Part of a small language model's weights.
Training: a variant of Muon for these matrices, 10354 steps.
MLP neurons of a small language model. Each row is named by its layer, matrix (up: input weights; down: output weights) and neuron, and shows model dimensions 128-319. Each number is 128 + 24 x the weight over its row's rms, rounded and kept within 0 to 255. Numbers have three digits each.
After each neuron's rows, "fires before" lists the tokens most often just after its 100 highest values on Wikipedia text that the model never trained on; "fires after" lists the tokens most often just before its 100 highest values on Wikipedia text that the model never trained on.

L5.up2621:142158120100100142112103140123139099113115144162143103157157074094097156104106165148134129089170134115129136173125096168126130135098100132125127108134138148103098093157139173120138174134152113098116120130122148173146107136080079120157135130152110118120140152143120082114142060166151134146148112111127114159187112134133136128168154137138131135149136060096145155142137175131092144144125094128122108167195129097109159168152129107140117119145170093103139136110139138131152109162133159144156133138128131122110131136105113115153109129159155130139093135152133157089138120130166167142
L5.down2621:144102162126135117123115135164138169117118059115137141101095099108112119116120108122169103131157129159094106146129143102141135114175106100137091166120101134147135151099160111159162142087066118080127092139114134117120122157165163144132128173103124124142116142098129150105141120123099126133134111109134117101093144122093103163109122138176107168138122147158115094125130126156151153100128101130127100158115167131134127151120135104129134118093129126137104137140119152117116142112147131080104154134094111124132125130117066154198107145127166118164107145137126135181109147115114152168
fires before: " |", " ", ","
fires after: " |", " States", " "

L5.up3773:134153134114118176094140150104099105114131088115149122101119116145123092118132156081116162176134117140119126151130098116110144130131178159158122148150128139128156153134128089162143112123131147154122083151121096157124107147118119111095124123166143133137111162131149134100129126130100129157141169107151088153069138124126166146105098144149165105125108129120115156109087094130150096112099109143164126086124147119145136150105141136156123109172112155122115165158135109110161155094171147097126106134105087127096162128134033104113165154154100099099122102093120151158158127123165128112
L5.down3773:099175133134177134143054135138142154125121174163099138150140136131135163097138155153118142149113121144123102112135095100158111144126125090157101141125114142123101152114142153112100135093123121153120076100115172127114125139154164163121124120110129134110165082143132145130136115110135098127095100139123105166135080119131120174131124165103116169138083131097093127113116140154088163105102127145156103144141130103101103105134126152128128138139131114106119164118073128148098129087130121076125167137103133117129161108158112099039088160169104145132100123154116163095128111118131148120
fires before: " |", ";"
fires after: " |", "|", ";", " vs"

L5.up251:155117125100100092096118162123114128118151119128110105127101146143159136112135143104070119098105129101176109132136122112144118113124154091143113170109136136116148133132104113124133146111132117145145121124126115117138119126085131152115114142158138120118142108133119086133091131175130112158150069127185141146096114109114166099126139160172125124131096105119124123098198112120163117104156178146146109064150126128130132143084166121122115074100140124164145137055129155105126120120112109135137139101114122064136157104140128172089102107151110110148111106134075127154115138142136120094
L5.down251:133122132120108183119183112100103120141133113148139106108129121111097137129124152139129157101157152102134126165131160125122084162124108116135103088127117145142074140129130093076137107161145095134137132127140143119118147107203138166156139121127106103155152141090136073138151121133078129153107168129084114102168114127116124118095110123101116121163132102127132134126119128117129120164158122155126155115106118127137119151184137114158146129098141109111145151098129071135093128128104164144184150143102154176129166141115145100134088118144148130192122095096133148159100119121145082139
fires before: " |", ")", " 2003"
fires after: " |", " (", "\n"

L5.up176:121110179164124067140141092119133126131105131119136173178087088149126103166122099151132131144100095106159118140149122137122133140091146137120154117130149140162129176141094152131135138126144120143114105131151166082176109128113114158119088092100166124170087127109120185145089119092130094117085133136110109140134142122138169127126127106142054131165101141119140144140109148076135187094134104177114136159111153136139161120150105112138191149124101105108160138150154141126163105144144146150142149141176102131147110122153107137124099086156136161142082117140146171129171136124090135185
L5.down176:125091126113164111116115120102125164144101115116124123118092120148119187161161060112101111154060131145112123154110118121134124164114098160098083126157107105147149136111133125153148141159165162125167151112127132137162134092150111120111134112168168138149141140088114138092122127148102184135095071150099145085114091118139169126136125137100118149108123160117090104154152071164112107145093130123127120162083106154140119135120124164122123161140138114126152112125113131150122157127201161133118083136146095154167103124122152122140116149124121129132140131123092118138121126111093159144
fires before: " |", ".", " and"
fires after: " |"

L5.up2394:133093141110156091121140143131099133077098125132142176105163143120108126141135126100163154098158113144070120120159108118180158109130094143095132105119148119149153120087112160171099146162128178127111145133122109153190075154144117127125140142080110147129107142158132118139144138124085096149117093113102101101139131112160168109113114103105120135143099124127123127124149131139137143113117138120117121144113129136166104150140128113153146152117106133117162136175164149059118073143140144107135107098135106136124123145148144109106093157152135128117098128107196172121108112109158112130
L5.down2394:128118155140076149137179098150158111119126119115139154168123131087160121071177134085107121096127122112078109091134147147114142158098124177125115134180133153151128105110148158161123137183123120122101127098166154079121103122115119144155118105085142150096116102139167087146169161103131131156145119136150147139096111142185093135144130102135110140151082140101124092134099114109114132134138136120072183112042142178132180119140112111112111158145118159121127170105093120127114159104127127093149110166124112187120147158123142154089168097099158162115141142159127118143117153125144117155
fires before: " |"
fires after: " |", " 30", " 22"

L5.up479:069091117119175140145153118172145107138103137087162131145090138154103086145101181128092136136085118129118147124121189144100147129154166192106155143127133144081128128151112124131180138163125109135134130172104134165104150090103171107114101145110127117118153158114111113142142126144110130123139112144135146095113146149152128102089155110098139133150117127158096143119152166072116100160173133116110133151114137103118141108123153125123100114134124126120180132176159133168121114121142103131105123114106091113133124115161121144117119125108094131132167159128150118100095128110143133144
L5.down479:118126164106119125127113181121178115136102100138109108156137140106112128107117108162115096163143167167104119116139115090129097138123120105141087096122124093150148136108135117142191096131110133113135133111115137078089125101139152172164122090116165114109148118134126123126146155152122135104126153159108122087125150092086147165117134091081090130144118130102124096082126150094142184159138162106133137119101129150183173127137171115151166113130124143130147130142145153151127165145125133066111088119120133119139161107146125105178138154137159154143146126147159118134193133136159088122
fires before: " |", "."
fires after: " |"

L5.up2344:114103150094142065137193128164087131115128108092129140116110108148162160141083119092095117118177122133123153141157130129090101116118148138108098128133139101133156116087142099140120116168146159099143117130103110126158099140128118165113115132159138166114097148079118140110158147118099163173149114120159129071131160143157104119148101121145084095121145121130097103145156121154127073125156141139137135161120124134142133107086112081119122133161094116125125165154140101162147122127149137128126124186107130147111129105174133097167143168111168114114173120101132091102154114126159093153
L5.down2344:096153079116146121149143115141131149077135149127137106127137149074090148113114103135110143108116122136125161134150138135130158108169135106125120085172117094092137148113099172142087088032082112157143142136126093144100127120159113143138126072145152136157156145116119149112130124150112156134152118135112151109124094122130136154149121118154072116155122096114109144104134121082137096111089135101121134116122115131161162111127113127127122109123189130144104101108110145124134124166149097115125139119150160102106133168132118101136117113141106111120149142133132103110136085142119167136
fires before: " |", " a", ":"
fires after: "|", " |", " At"

L5.up2174:152110064137115116125100092120136131083110120136133123122167157116101111105117142153114160091127096093088090130163172093122091151110134077139159145139163139140124136140113075092147106195128126118140185110164124095089127134134090174154134162165062138085137111107120130169134127129164130116100145153133076176169125131093108135137119125128118167119147129119129141135167115138089109183129140146127162129139126137159177101147102116070100118140130097159101202104132148122094087152120131086130136162114111108125106120141138144125107114111129164174116123105141123120129108130144128171
L5.down2174:155189090137159121140122110138096156157101148128124150136099144098120141138131158139152132086126163087115123113156128153154106148103157122094121108113148168135114129144114107088125199169154090181174123103110147125117133122129128087165104149143089139125111134131110118141078107133113178094155084154128143149073114104131152131123182102127095109132089090093101157164143124101123140138121155172114162103144149130161136134164138153090125136104135142125143080140114126149090105149111127121116115164132111127139132132100114124106130141100120114146141082168122148094134109119141123135
fires before: " Good", " G", "ru", " F"
fires after: "\n", "-"

L5.up1473:153118151112118105134146148178120143134135120155189163151109146130158135131106161113124153149106119105108107108141141132144088126112136108131133147128163148137089141136125119156122123156102146092138059103090097153122153108072128140152139085072129116133160116143092147112117116112118130163156114166133111129160135123148135131129168145155122133146116116146159108090153115104123123130113062155125117147139095129117085155121111125145126103118154103153117131106139138119124141137120072172099121114113096156117112080135125133135128174175097139130122109108121133134166104126140092125
L5.down1473:114129131124126114115108124122124142147108103113127135155152113093154158119148119122152133131171133136114112137135110134095093154143117149137057144151137173098109101099081150129124116160132106135120172093108141149121123127116149136094111118132104123088132117124137100147124134142153144152113137126135133154112084159150135122147110124125129162103153138104102102157107159123107164123118113144112159106150149107119134124143128131152129129122135133089140107074155117153098065131163092118105120113155141108124142090098124123212158134147182093124124136153094083118134172121133090090
fires before: "."
fires after: ".", " (", "-", "kan"

L5.up2571:130120125108144107165149136188123122163120065095110110139141110113125143154133118134142136170128092118129168093124110142104121146079127130147121110119109116126098151137136160123082180076107133072173123147135125129133133153143087139131119132141188127137157086147114156124153081133158131166153150127164164145116128136144124152151142152100141119131119155140090137148112159147167161117146111143181085160139133093141090130102099132100116130116129189104136114130125116146121126133140128144136085132142120137084124167162114143108116126077143109133119121120132112162133128115139131105
L5.down2571:155102114165121139118136146136158158085124138151165159117145120131134097117114142165138178138155120140127134126110157094147116127130088147112151132118129124157099126128137145105121166097127150115141162156107128147125141105081127179112124143152132088148096147097094134102190104134096124141141103157115113122110162119111167099159161140121085124141155134094116087141132106096123151124133122158112106142156121146155145088129111131108146104131171127169140144125107117100160142098133175104148122142124125105113183126120143144142108102118123122120116150081111115161139169133107104141
fires before: " |", " in", " of", " on", " and"
fires after: " |", " the", " a", " an"

L5.up3284:169107114102114136132142125120126134085164138134123173115138133136125073154154127116125156162154149120129123107131148135170100145128152104113142186122148115119106092135084108107115125156116140169129123143129123134134118127120157124095123135146127090116141168103130129188163157154106127128105119152176128117146137118090126103125086158133121146158110126128109118086118139141121132105130114145068095098110181126134130106118095149115164118093128124142097111151160134122119092089093093114171129133086113130106147082146125142107137104103164117098149157095155085114137083143085144101
L5.down3284:125135166139136130153121117162120145128171107170133154122143148118115107136116114145104131093096076157112149148076143103115127160129124147109146131125152160158136143118133136126148117121108102137104090160084130135056103108138122110183145151133118143062124158115134159157114121129108139099120110117105132056155114137101131135093095070107122130150146091130097128134149124131168144173115136121172116123129115160111112097172078075123098150117142143090148095109165158124150116112094141129154145131166106126145107116217134135122134116108131132135105115128132092121169151141116140124
fires before: " |"
fires after: " |"

L5.up3117:145109115146152096108166133135124146142109134147142173146128119110124120088155156135108131087126110135125105112152092122179079148108164051150125126140181110135149141136110129119139160140089161076113133134136128142105115103098118132125161117058093153146173112125117136097111097141126142147108134145119120136088149140162100116101114127176117161081097102112202130077097135109134118125137100186139119096085094139105110129147109159105166075160122113126139163098144106156120140115123107130114105154151105106131106101111136111145123157143122166117137105158118124140155115127078176109
L5.down3117:108127114134134098141064135149146124169127101087162167106122151122130084104093146126149130110158139095090090080149162111168147137141170112075103117127134193126098156162108128141114128065148132158145162142094103125095121175136101110074104130169133167151109121134146093138132120139106105135110127126132105123097120153118137101130144125102108137182158110120105123161138138141111150137106094142136139107103119131102102125119107140120107129140118120129147120083126118122100083158165124120121124102130156135086121061132121111141128121122127099128136132111106130131094159092148129126
fires before: "."
fires after: ".", " |"

L5.up51:112093123139101104127119120117112119160149115121171188162098115130118129105121134143150112149107141190140137112108138156091119161130142154148116149138138150138145161180157152112111124102155079108081142141153171154121102125103138142129138137150137120102095155160147152168150155114138138131137153130084110114127159103091096119101128121132085129159131117135153124144129135151130141143151134148119141134094129105128129109095114144129112164113105118175162081087132121125168173120141137115127133109139127091116122134158125132106086099128122138101129160121156088187123108119126116147
L5.down51:147099079166049174105113135123118111127111137144145117134083112157148106127129160162126160119143109123131127107136127128173152144119140171121113114146131155107120102124117132152112126134105090081163100124174140086094173110130117180125146120108100153126146123150141142137124063096125127097149150132142144157117122155096117133115141084122090095098147105098105091173151128124113153159135124145132096136136115106112153180142114133161128099151115103126157130081116146158177139133129110102114120114152115092116135104137132106083120100118126132116159141161133145160128134086150090138
fires before: "|", "\n"
fires after: " |"

L5.up3214:114138167090139104188159133120147130117116153096132148096121130149130126131126189142149191133141098088121129105151141152165127144148148171120115153108173118101096113107122096144128156174101135152151094147114153141129111145110120109133150126113127129126185133116110123130128159138143136146125116165113157172103118132179133116099108179134167139142137084121151107097136150119122160123140130094129155141112079120122138123160093120115168138162128165140178129133123126151083126156147124088168151120168132101121087116125158178106161119086148102143116087139139142144116107164148087141
L5.down3214:138144117160107082141085115126103104165168094115116130177167112143157125112126165149134111132092159126122149164157137147089126144127141126125123154142118088165101152138144109092132140121105131076162106129106130147140137187090124109134146091118157150122092120103107074159107096115139159146115141084152091143153112149111147161105098165169122137159148138152075146139123097150136106107132141131123131166144100143126139140196140159124143118140137092130120135137167133107126158151177161146075138118145138129117159152156136083128120128124154138155098116164140136158189131126069123140
fires before: " |"
fires after: " |", "|"

L5.up3331:136134129143132138130151156166142111069124132095120104150098094127121163120145129119121144118108161153123122117143147123119090100095160147126104138092128109147131115123112137116156127094118127153117093136104101138113126134103080134106132166115141174143097152088094150107149130154128101100128075141075143109157142170134142111121108142187085119157131095120164133126145172075181114133131168152153130126149120114141097118166140108161160116093106130165139133133182128154092138102176141159116106145115083110139106102136059127115130122098140148110118156139150154166184156148129125110
L5.down3331:121084163092138161111121101125107136142161147140173101104122159092116121135134076088106124146160174115140110155110086136120118142133137123117084113182105115148126100094115133130141110133154139096189103137137110151101150144142168102128158148129137131147124146088119157092131128131133199161145137109163129097116126135128106165141117095113111127089131096118116126141097102090103166100118104095152126122138131122147152140088165111119091103104137082102140128103116128115096107157144134106124073142144145127107103129149118107088109155119115123161140147123132118097120133107133142140
fires before: " |"
fires after: " |"

L5.up843:115126143094072118141112123191120148135105105116129116134150123117130105098123123135090100130101185134121116108165105125145091125112164156119148113131135133161144139078147118095118110105120145089111128119133083114149133098126095143128078113121154117102110146085137103145110104120110129096115115135111115127128169165157115149105114161136128116146114112122144178150121152140145142117094103151119147143145103129151116152120139123130114091224157086134132120138142163102133114119168135151145102139133106150114145117114128098125109107127131145097114148124121149146088110151163154146
L5.down843:135116116119121084121167127140104117120127148139148106115097095128152174124118111138085132123177164133094129136079117134140119119131138122115124127123100178143126107104162098137094150126116124138132086124109150135099174143087148124112136098132122081151167135130141063161137086113134131141102100121112137111173156155115140109126099144141124158129089085106156121112105118101099149099119176141135119156171134135137123110141089145115127141113158152147138161107127132130143138145130156152140137105141140084128124125143125110152107072103147110127178098099125116132100138154138167114
fires before: " |", ";", ",", "."
fires after: " |", "|", ",", ";", ":", " the"

L5.up282:142140119115127099139090128131111141102092132118137127122143100126159117142081158086089126120143110166103078110134120119131143168129124113136140150121141078102169135150138181127129143108182136093134121115134132139138175147120108113104093114138123111078110164170139103137133138141143153109096139112119115163123071122117154119147147116179144092129141098127151160158145086092144152103142080149166122152115148144114098141125110143168127101129124131155109131118113158169119141147138134134167137154127102090126120100113101098115132101123136134103148128092108130124171144129169162105
L5.down282:104106156087149162144107152102160094130119079141112114140130148090113119097128121175099124166141150148109121121131150101137126134150112096143156122141117111087152128076087112118165135106091084119081127072142121131109120121099143166138107184113092105129180156099111111154139195115120129113137135165094114111114095145139148146120102109101131116124122098114153142112092149114158155106075159142083111094136142101124187088107132122136161075074136123085123100141089128118192097184079136133155134143155091154125127103137142131168121139141119133109111134139173136170166120116169127112
fires before: " -", " be", "---|---|---|---|"
fires after: "\n", "-"

L5.up3312:117119108114090070106119154144115098143167153110176139144123126120149104096099133128122131155150135149121119129114134143153120138100129095104139120139178112152143131119141134155139150133125122085102140114124131072147122115118090146158109159148159122172121164121096144154136134166093203159128131129145129135091134126120077117112119072126172128167100120115112111113088114137124161097135131153140102084140106097119130139127135114132130096116129097149119130101147140141146148117120121148146129134134096075136070099152126122151129163073127137136133092108143126153114151102173128150
L5.down3312:152105103129098129099120124110159158172140158132130165119143097091094129117115161133108137113124138127176165112105124151099118085149118133111098121152111128105146105155179116102118079170134132128139132121137135104144135120096154142153116087152122096142123102138098106109125123113096149129160163102184111127135078099150166132154114083119114171099130096144104135092108109134120111129113173109118128111159116080097122117125143107111116141127101139132113115115100106134123149120092093125131122131157124100119148150142131112124117136135124104082139083078095120172133111142139141126
fires before: "\n", "|"
fires after: ".", " |", " ", "\"."

L5.up3073:146104152109154122094114175133119112138067106104088114161136150159122130104124139094117131131139164090108112126134091097151113151145079136147112119077129130124130189101111170175136117134184137123141158124175111147105148072115119136139135135149122149126114152107082148122132120152121114162168105121166167120111133138092096145142123148154127154136102130116115139124160145102128170125128162116133096101136123126091132115143117098089132129130131095113104123144132108118132116128116109140130098195099141121140140118107120137101092113128131089130117131100152173124123133114120076118
L5.down3073:174122144112144137113121158139147165125124073149109133090129130113119125152126154126134159113153106162105128116120101104115109131149139111129120134135116080115101170115147115136113062099133131129117129118121140088130090135142128086119157132106143128158095122159121108141151085128142104125115090084135152133111089136127121094097123130163138160128143090137062118129191132103085183160106120137167094126150127108152126152156170076114130144107106118077122100129111135115104106084094111145129169176129102120064093132141136125094125124121133070117127136133104142137090152114168117139
fires before: " |"
fires after: "|", " |", " Nominated"